config = dict(
    num_attention_heads=4,
    head_dim=64,
    intermediate_size=704,
    hidden_act='geglu',
    norm_eps=1e-06,
    rope_theta=2950.0,
    attn_scale=0.139,
    init='uniform',
    init_std_up=0.0217,
    init_std_down=0.00463,
    learning_rate=0.00194,
    weight_decay=0.091,
    batch_tokens=32768,
    train_tokens=170300000,
    max_steps=5198,
)
MLP neurons of a small language model. Each row is named by its layer, matrix (gate and up: input weights) and neuron, and shows model dimensions 160-255. Each number is 128 + 32 x the weight over its row's rms, rounded and kept within 0 to 255. Numbers have three digits each. A neuron's up and down rows have the sign that makes its largest values positive.
After each neuron's rows, "fires after" lists the tokens most often just before its 100 highest values on Wikipedia text that the model never trained on. A number after a token or word is its count.

L5.gate54:091106059161182113184103115148108162127162102136099168079127168165139163168138137157147095081148147098090117101104107137184104141134107108093085208126148156127132127115090140151135113150158125125057130089180107210065120115143124170121138131127182095120101126111207151141134132113117108149
L5.up54:112137105077142167158103134172100151120143118101194146099180144077088058138113076165068165145136148128079140129101140097168132137124131146116135112116174135112140142153145146121149087144113185156128142126129097166122106076111091140158121134152152137150133126116109123145152137095137092176
fires after: " t" 21, " T" 15, " g" 7, " K" 6, " st" 6, " sh" 6

L5.gate261:097128127211137160187119207148103132113136171089186156140118084165150172131131115145122109150118068087106125083106163130161052099136148181062159199086187122145184180128131140182132097147101125156151116063087141159119146140109117128112077053126071100129045090140157135153170166133137168082
L5.up261:125153109148155138173123130161129124095127176106146075168135020127150133154115140140123180131148159063114107058150128080111107114127102161118145129181146135171117137125111090127161221174133160135147151138099136090143180131077063188148147148126098123129148085138192117091142119071121137106
fires after: " p" 21, " comp" 15, " M" 8, " P" 7, "et" 6

L6.gate661:136130123132124167157108139079148169114092086136099165182145128130118117106128191172208137100151154099129113108148107102146114128111087112152152175141114133115113173077153139118142148086096156159096181160122128112183139135135124116107118118123128149084147096094141140157078116116105123069
L6.up661:067146112068096049146120127071127190139161148201124130155194118144130171148155087098124073117145112155166156066060076129092090112127163102169114170123075101138109158172116149102103177113116196221166109076105109078123133135139117114132127147154122104098157124164146147092141113130108116135
fires after: " c" 22, "od" 15, "y" 12, " D" 8, "c" 7, "p" 5

L6.gate622:109096118140142190136113117132134075150080171101153144123081131149084184136161086151134125058125101098071141092159135169150144097117179127123168164131175083153111116111145101166144105138034107088156072151118089157109139150069103147070102150122111127082116116111120150160129141169145140168
L6.up622:147161175169078096096126138103104115053070117127076117120091077104169058069199127207142130088146131086083130113228111088061178160157066176032130136104166128171121160136157156125136146111153080188156172132123127142106145169084125107101100125096106132167195133114101098093114118084125170147
fires after: "os" 24, " p" 20, "et" 8, " pol" 8, " loc" 8, " P" 6

L8.gate203:026133113138095167180095172079101111131169150184162128108131161158117169176133149101111132134173103159176080090145133142129088086166132117128175125110111130105134107100101096187123120136082162172058092122130158175124145107133143129102127091141187121084150079145102115105089109157129086151
L8.up203:116121095135169115156091123131123118123149138136127101152135094161141094064098096146145135131129154144155101099122103112075087097117146165088132172148122151131108150081182123109139112172158151142072106163134071148095090060100096127121159123147138153119129119161138120107171146133169059149
fires after: " a" 23, " b" 12, "y" 10, " B" 10, " the" 4

L6.gate441:098097148131145152143060122128147148146154150073141071138114148126122127151102119100125076180115138081086135071194105192145109127176152171107087094108128164162096155117133110144124052125119094124124143083122153102095167166133172179192151052179161119167157075123133133089161090142096129155
L6.up441:093083109170135157142146100123111105060128084133122081116182114118129087194203146128111051131142122141085146151160135217115108099149122144155119115165089113170150128104124160135102081094143127132152119156066191136128094128176161097112101099091075118152148174120090115134147134133151155135
fires after: " Al" 21, " Eng" 19, "u" 10, "ar" 7, " ear" 7

L2.gate240:064152115104111131139124127111137082116186120109119065096105078156133095140134047179150206170080151117147129138155115145032150159087143146118141109141129144150079167121151167116139136177110148160112139098120106126131176191114085117142137140116114109104141090109190087178073074180108119147
L2.up240:077086135154120124188117139156049121088126102149143151158171133098151080166117092144076187142171147073057132154160149152106172097166127125087115127107103118112131208113126117112106122096142153116156118119139144114155127090096150102113121083132128088153082144103120140087119142072101172137
fires after: " R" 90, "R" 5

L8.gate240:064090101178146139112118113127114214129194166130110116070169156109140199108147164083155126128127217135121139103106131129168093077119125119111134209128141121129203136129136120166128083099097146131143086119077073154123189101162157117144084118129126172149115139094134120153136114121055117080
L8.up240:109129124146193115093140150140121122105090154136180181122105120124102090087125149134123189183146151195125136171150126128142145180205147153167141087104136120060154172105129105040156132102142125104124113077147109122157206116133064146149148090168119104132151139155124133151083148201170128150
fires after: " st" 12, " sc" 11, "r" 9, " g" 9, " c" 7, " St" 5

L6.gate233:125141167167073125155128145166135164082121122131158093177154147130119120120121106090101122161133139107130130147189176185126113096167158117123187130130113201110113129095150120188089075124076126137166114121147163109095179124156147074190123097165131097098108125141136130090117089148140089141
L6.up233:151128148153112115134131126135167123119104116101110162140090091095135141106142119110122041126097109116093095143188112132130206095137193098119142162111154168162140122120129205145097160125069089151128095126104131122148094119125130103095101116165149152102126128148107081131164092179098044177
fires after: " Al" 17, "ar" 10, "O" 9, "ir" 8, " b" 8, "ur" 7

L2.gate551:109152070108140117164045143127059166107093127142111184120143163135105165098143140115137132124213065159124115095129111095165046137120097098110107086105099170006146126149106110112120086154183100152171181102139110094099161159113147074172101109100087156149109124029113140106115125152107115092
L2.up551:085145078106172152142090116082166130136111118176073157099162107134153151110109149146189101110149115166127098166153078128183163119105126129098154112151077192088136129153157109104111123161145156166200082150123161125109152191071168093139096152094095139114099134152164134104104097135117101129
fires after: " m" 22, "m" 13, "a" 10, "e" 9, " M" 9

L5.gate177:133111095172098151148118182110088129095161140111140119132091151143146088153170193091175123133078081114089148105120215159211060173123125163126171113124102122103207148138112105197167110104116097112110130067123101154108103150153165148088101122135121110126119087092109143132166063179054149168
L5.up177:176129157113109108098132144139149063088159115119146169167128126186125157133136126126170123118120137138123136133131196134162243141089138059163162183159124093088121125129080139155105157143115119134124091177136120201158110088120120151153118167074131157120146099099141122143178140127104127135
fires after: "it" 23, " A" 11, "em" 10, "ri" 6, " F" 5

L6.gate431:090137126119162151142079110186075149101113074098126118163145139159149099103093175131142157103127112131144125137189165176170052142124150090133060097100194082053134126118118080136115076111141156067133222106117104102091122114137152101146130124119106138138172062101130107161084126187154150149
L6.up431:114123148124159160163153107117123143134068103107100124106146135103122120118122179125134156144106176155106148148170113156115062127086138123130114092080195088090081115112139153068140180152095113070188163149090049147097127134115107124134162124179111100122112125130106117132099124125128124122
fires after: "j" 10, "h" 10, "n" 10, "w" 9, "r" 7, " K" 5

L8.gate629:097126123155145104064137136116113121115080139088148161083109167141091178185115101101159086070151158143121135120151134108113162153163136106131128105119139133131155105122083078166153083104132147136059158067149086186159123143170085101130119104086113099136074170104105111160163087140091109130
L8.up629:141099107109162085151170166109137146095124134118107124130172167131052115180115158117099111052091136143128142134172073140167148147149161089067190158079118122127162180090119114148176169071110098136054124079105155151140078141135139118166161119099137094122121155163130124151116152131146082130
fires after: "os" 14, "c" 9, " us" 9, "cc" 7, " t" 6, " se" 6

L5.gate524:155106082120149133156095155138130120147131090141142129170101166103178158092157170146121112175138036109132113094119124123136138121125051086104078102078142109077203127147144079162160115139187144147136096086095084122103116148115150102105118116191064135167167090067090143138133152156107125129
L5.up524:173100127092086127112143136132057150108077108094144143125099129099121130112115144187118100130130166141127127045175145117212176142158083095161174117146142141154124136168115164163094081121132126119138142170097115128114155147100081082145120140175097155161147135140142138118095131095165081112
fires after: " m" 28, " M" 15, " the" 13, "ater" 8, " for" 5, "om" 4

L6.gate208:105110113173139145161083195164074177044129147057140128144106132167140104098172147157132147193092154158076154123134186166171119175159125116111148092141127129054163137150084113166089099159102103115161105025133105133072104146145187144134124091147064091142107108081108110130162074191119151125
L6.up208:140061165176118159108067149087124161072052100135166127111080085099131160123169104110116121142140146143091153177161117153124158121167095103149131106091128072044106094095154128164141110160077161085116134112110097175153162143152094110112134151089130147115046124134132130115152046124123145162
fires after: " f" 40, " F" 19, "F" 13, "f" 8, " V" 4

L8.gate627:110152155106132140173161110152123160093049142118070138131059121171147133133109144125091150144110097148172141160162189160132135146109112104135156093137123149061174099071114100192102135069148130169185128112115150116098123166074176152149136115125094113141140146055071134130113135155123126146
L8.up627:149095117111091146125138160131142109122174092110115119126122157104132173149088169106118129178085171119123109146151170164105168177116128144126136141129057126139145109089106122135184219163127111136140115195138112153127165098152164096082151155123104124114115120156113081136117134165159117119
fires after: "ib" 11, "th" 11, " f" 10, "em" 8, "for" 8, "f" 7

L2.gate19:114156108172109098110012083176086164148158054103152183156085126128152141066139085098134161125199159080123140132145208176068118141139159170075142134171071196111116089142132145114121075158088114115176168031103143098142165145115089127113126166123134124143120140131139127109132094103097159193
L2.up19:082122151131129083136104151173116123074170183145104128184146160114154089137108062170204138144183120146123125143129196119098169136147115133099164094130111162117074157083096093155111100159111085151182154096129155169120164170083106089117104141155120098118158126093157103115112157164115120139
fires after: " R" 49, " res" 17, "R" 11, "es" 5

L5.gate454:071090145094146097085078146150115159104167115120110183110096143139117124154080119122083181169154153111134146134084120094177111118143134125117060175036161154076175172160114092137125087159138145130125164083148113133139152105136135202085105128142077119140185074137186128171153114102153105107
L5.up454:131067108121064137160166103076099123053111152159076216140094092127025172168103181133139072175126154148128071120125139164105148109124100128152156157139104166169114161143068100163102112057117162129050093141169139119109137128179138110139174083117131134126166171138198130123129123091110165117
fires after: " G" 12, " R" 11, " " 10, " B" 8, " g" 7, "ill" 5

L6.gate308:143128000120106111155105168140132170131174127182093088151103107160133151174074100178127101150137155100112152167102163183159154186185143120171121136170077162089137110161038123141072103151082159131138150093076104176163082118141093179121102117108147091149125089087153094123116179101128104167
L6.up308:126152125153121142157088112114152099158129159184185147163083074140198116130151144089146147141150124141098115148149161137171115163139138183112073188065160006221105138173171089153103128117099123125189102105092114112079122151181099157144122094171042111153165089129117122149101100137074133161
fires after: " L" 35, " l" 17, " D" 4, "ent" 4, "el" 4, " d" 4

L2.gate16:083171122086175133123081142185113171081126135069119119113107078109162077144084122116103114129164101080126150121149139099131088200158143129098121075146185158083121199165117139122101091145142114107168120070158175173057144115171157119151095144097115075120144141077158075145160150116135136084
L2.up16:150116150123087144079171137141078148027174116133129239148173155107107124137114096146133151117147139131128122154179135100111087130107139147137118149102140083133166143168130199083182162108103171088100123154112150112125172125154131116117204161074099150047065119172106124098081179079121134166
fires after: " G" 56, " g" 18, "G" 8, "re" 6, "g" 4

L6.gate196:124111079183162110119107136117147196144189104115146104099164137155139121132149095142098167166155156125124126134123102142107204155087196154077157171156098197125097169141184155142169075207160183146149155150148056184089134178102168109145108122121113122126105128147175129130105133163104120135
L6.up196:096127133105159119107133126108136148134089161112175159176149132186097152134115154144141146085090155122159082090104094076145156149144151140194107122108127135166124134111147181127147097107078125144074128178093154161094134142052103161131109131070114091140103147089125168117120128092133199111
fires after: " bu" 29, " bec" 25, "m" 8, " c" 7, "ing" 6, "ed" 5

L5.gate40:125070109088110121187117193099137153141085121143084136148134103169145090158112092096124145174074094148148131122140165110164138140159098147171127056117122157089140129101101110093119102154151140110130149117131148111120110119127108162134146074155093117110147112069208167132141144096190107102
L5.up40:127142126167119110137062158113204109158151126147096146143116119111161137097122139096173172125168097109126113185103092101186170115111170158117094146113175033134164153208098152097130105142138117119153151116145060116114150114166124169109083170124175180119126106144165155173167101064132065146
fires after: " l" 19, " B" 18, " b" 14, " L" 11, " M" 7

L5.gate478:091166084172179084166050142066129131148092090139129146139088162146136145114162192121100136226123073145100127134157156135130111132100111084177118186137101123078160184119135136196136085160137141124153145129155149107141096148077122104112113108146130150147080114128109147148073210143096138161
L5.up478:174127146150135167070162135112146152129108123119159085122076160181141116180111154168143070096101112103081158173142147140197090111146081143143135109118106087100080162095159092174113115157123167131106072108064125179132117120154087083072145107102076085131087161116166125131141161086101080140
fires after: " m" 29, "om" 7, "ist" 7, "erm" 5, " N" 5, "m" 5

L2.gate65:100175107087155137131101182151081134143191118062088124106086144110079100112151113132139147129161093102082205157105130146121122097088163137106125118144121168128095119141144160101136103142056103088097169116192193168126156181126137120116118153126151106119135090117174068092074122117149148116
L2.up65:101132075132120144078175162208118096102112133127171127158145137116105137066164170146137158165144129068115128136098129136141207118153131107072135174181119112094103106146107103201104188120112150131121124151140140072177128088231198180107068149150162163176126092178121139141095175104134189152
fires after: " R" 24, " U" 23, "im" 10, "ff" 8, "nd" 6, "up" 6

L5.gate566:124137110136098142101110131129117140156140108099151075121152175106109103134100188090111091153128121119140117105140128149143135061118162113148106109078154174081191182167131102163140122168154143112033151155171096151104122101117168154103119116077179135168146058090168135149090060177194131126
L5.up566:128101104110159097166118113136155182114060115114109145131185085079073095104142128120118169177174119154157130097106111097103139162203113159141135154104197091097155179090125160125130095175120114138135147181148131093106129111178132066095144076173135100090126142182185134088157083097124101187
fires after: " B" 13, "e" 11, " K" 8, "h" 7, " b" 7, "ak" 6

L6.gate253:146172131172154053142122107109128101068164119174154090126148156139150126129165209161171132108159086085120161087148188123130113116151167181157107188141146117129138145095130086167062106169142103116110131076125123138086121204097139108080091081131094130146100113095135097133107176198133132045
L6.up253:209116116170149125133143143093164121114137129136073122078118172089175120168146134126096073127122132127113157136132161106198113158112101113157157134086112104089104171141153220115074147160100115100126143122170150121116117113114092142118135113172083076155127121109102093136143125145170040130
fires after: "ild" 19, " m" 13, " pr" 8, "im" 8, "m" 7

L6.gate123:114099079157133211138142213094117092104092169145079125176133116161149115162115142154110107139201109070126145146147114112202116087146047163094120130134112122152168132164099113102102142108124157170095111162067145108150193176119132065108107127123118142103137137126099070149108176139147143042
L6.up123:127120080056126116086099148152150110116134142163101129021154091089118081136148144104095125116121126136103136086091128175135091155107162134159155156146134112099165171101156165111110092101135142157133131143174151113096121116178092113157121111122147141103099168112113146122154134132156111139
fires after: "c" 29, " c" 26, " pr" 7, "v" 6, " ac" 4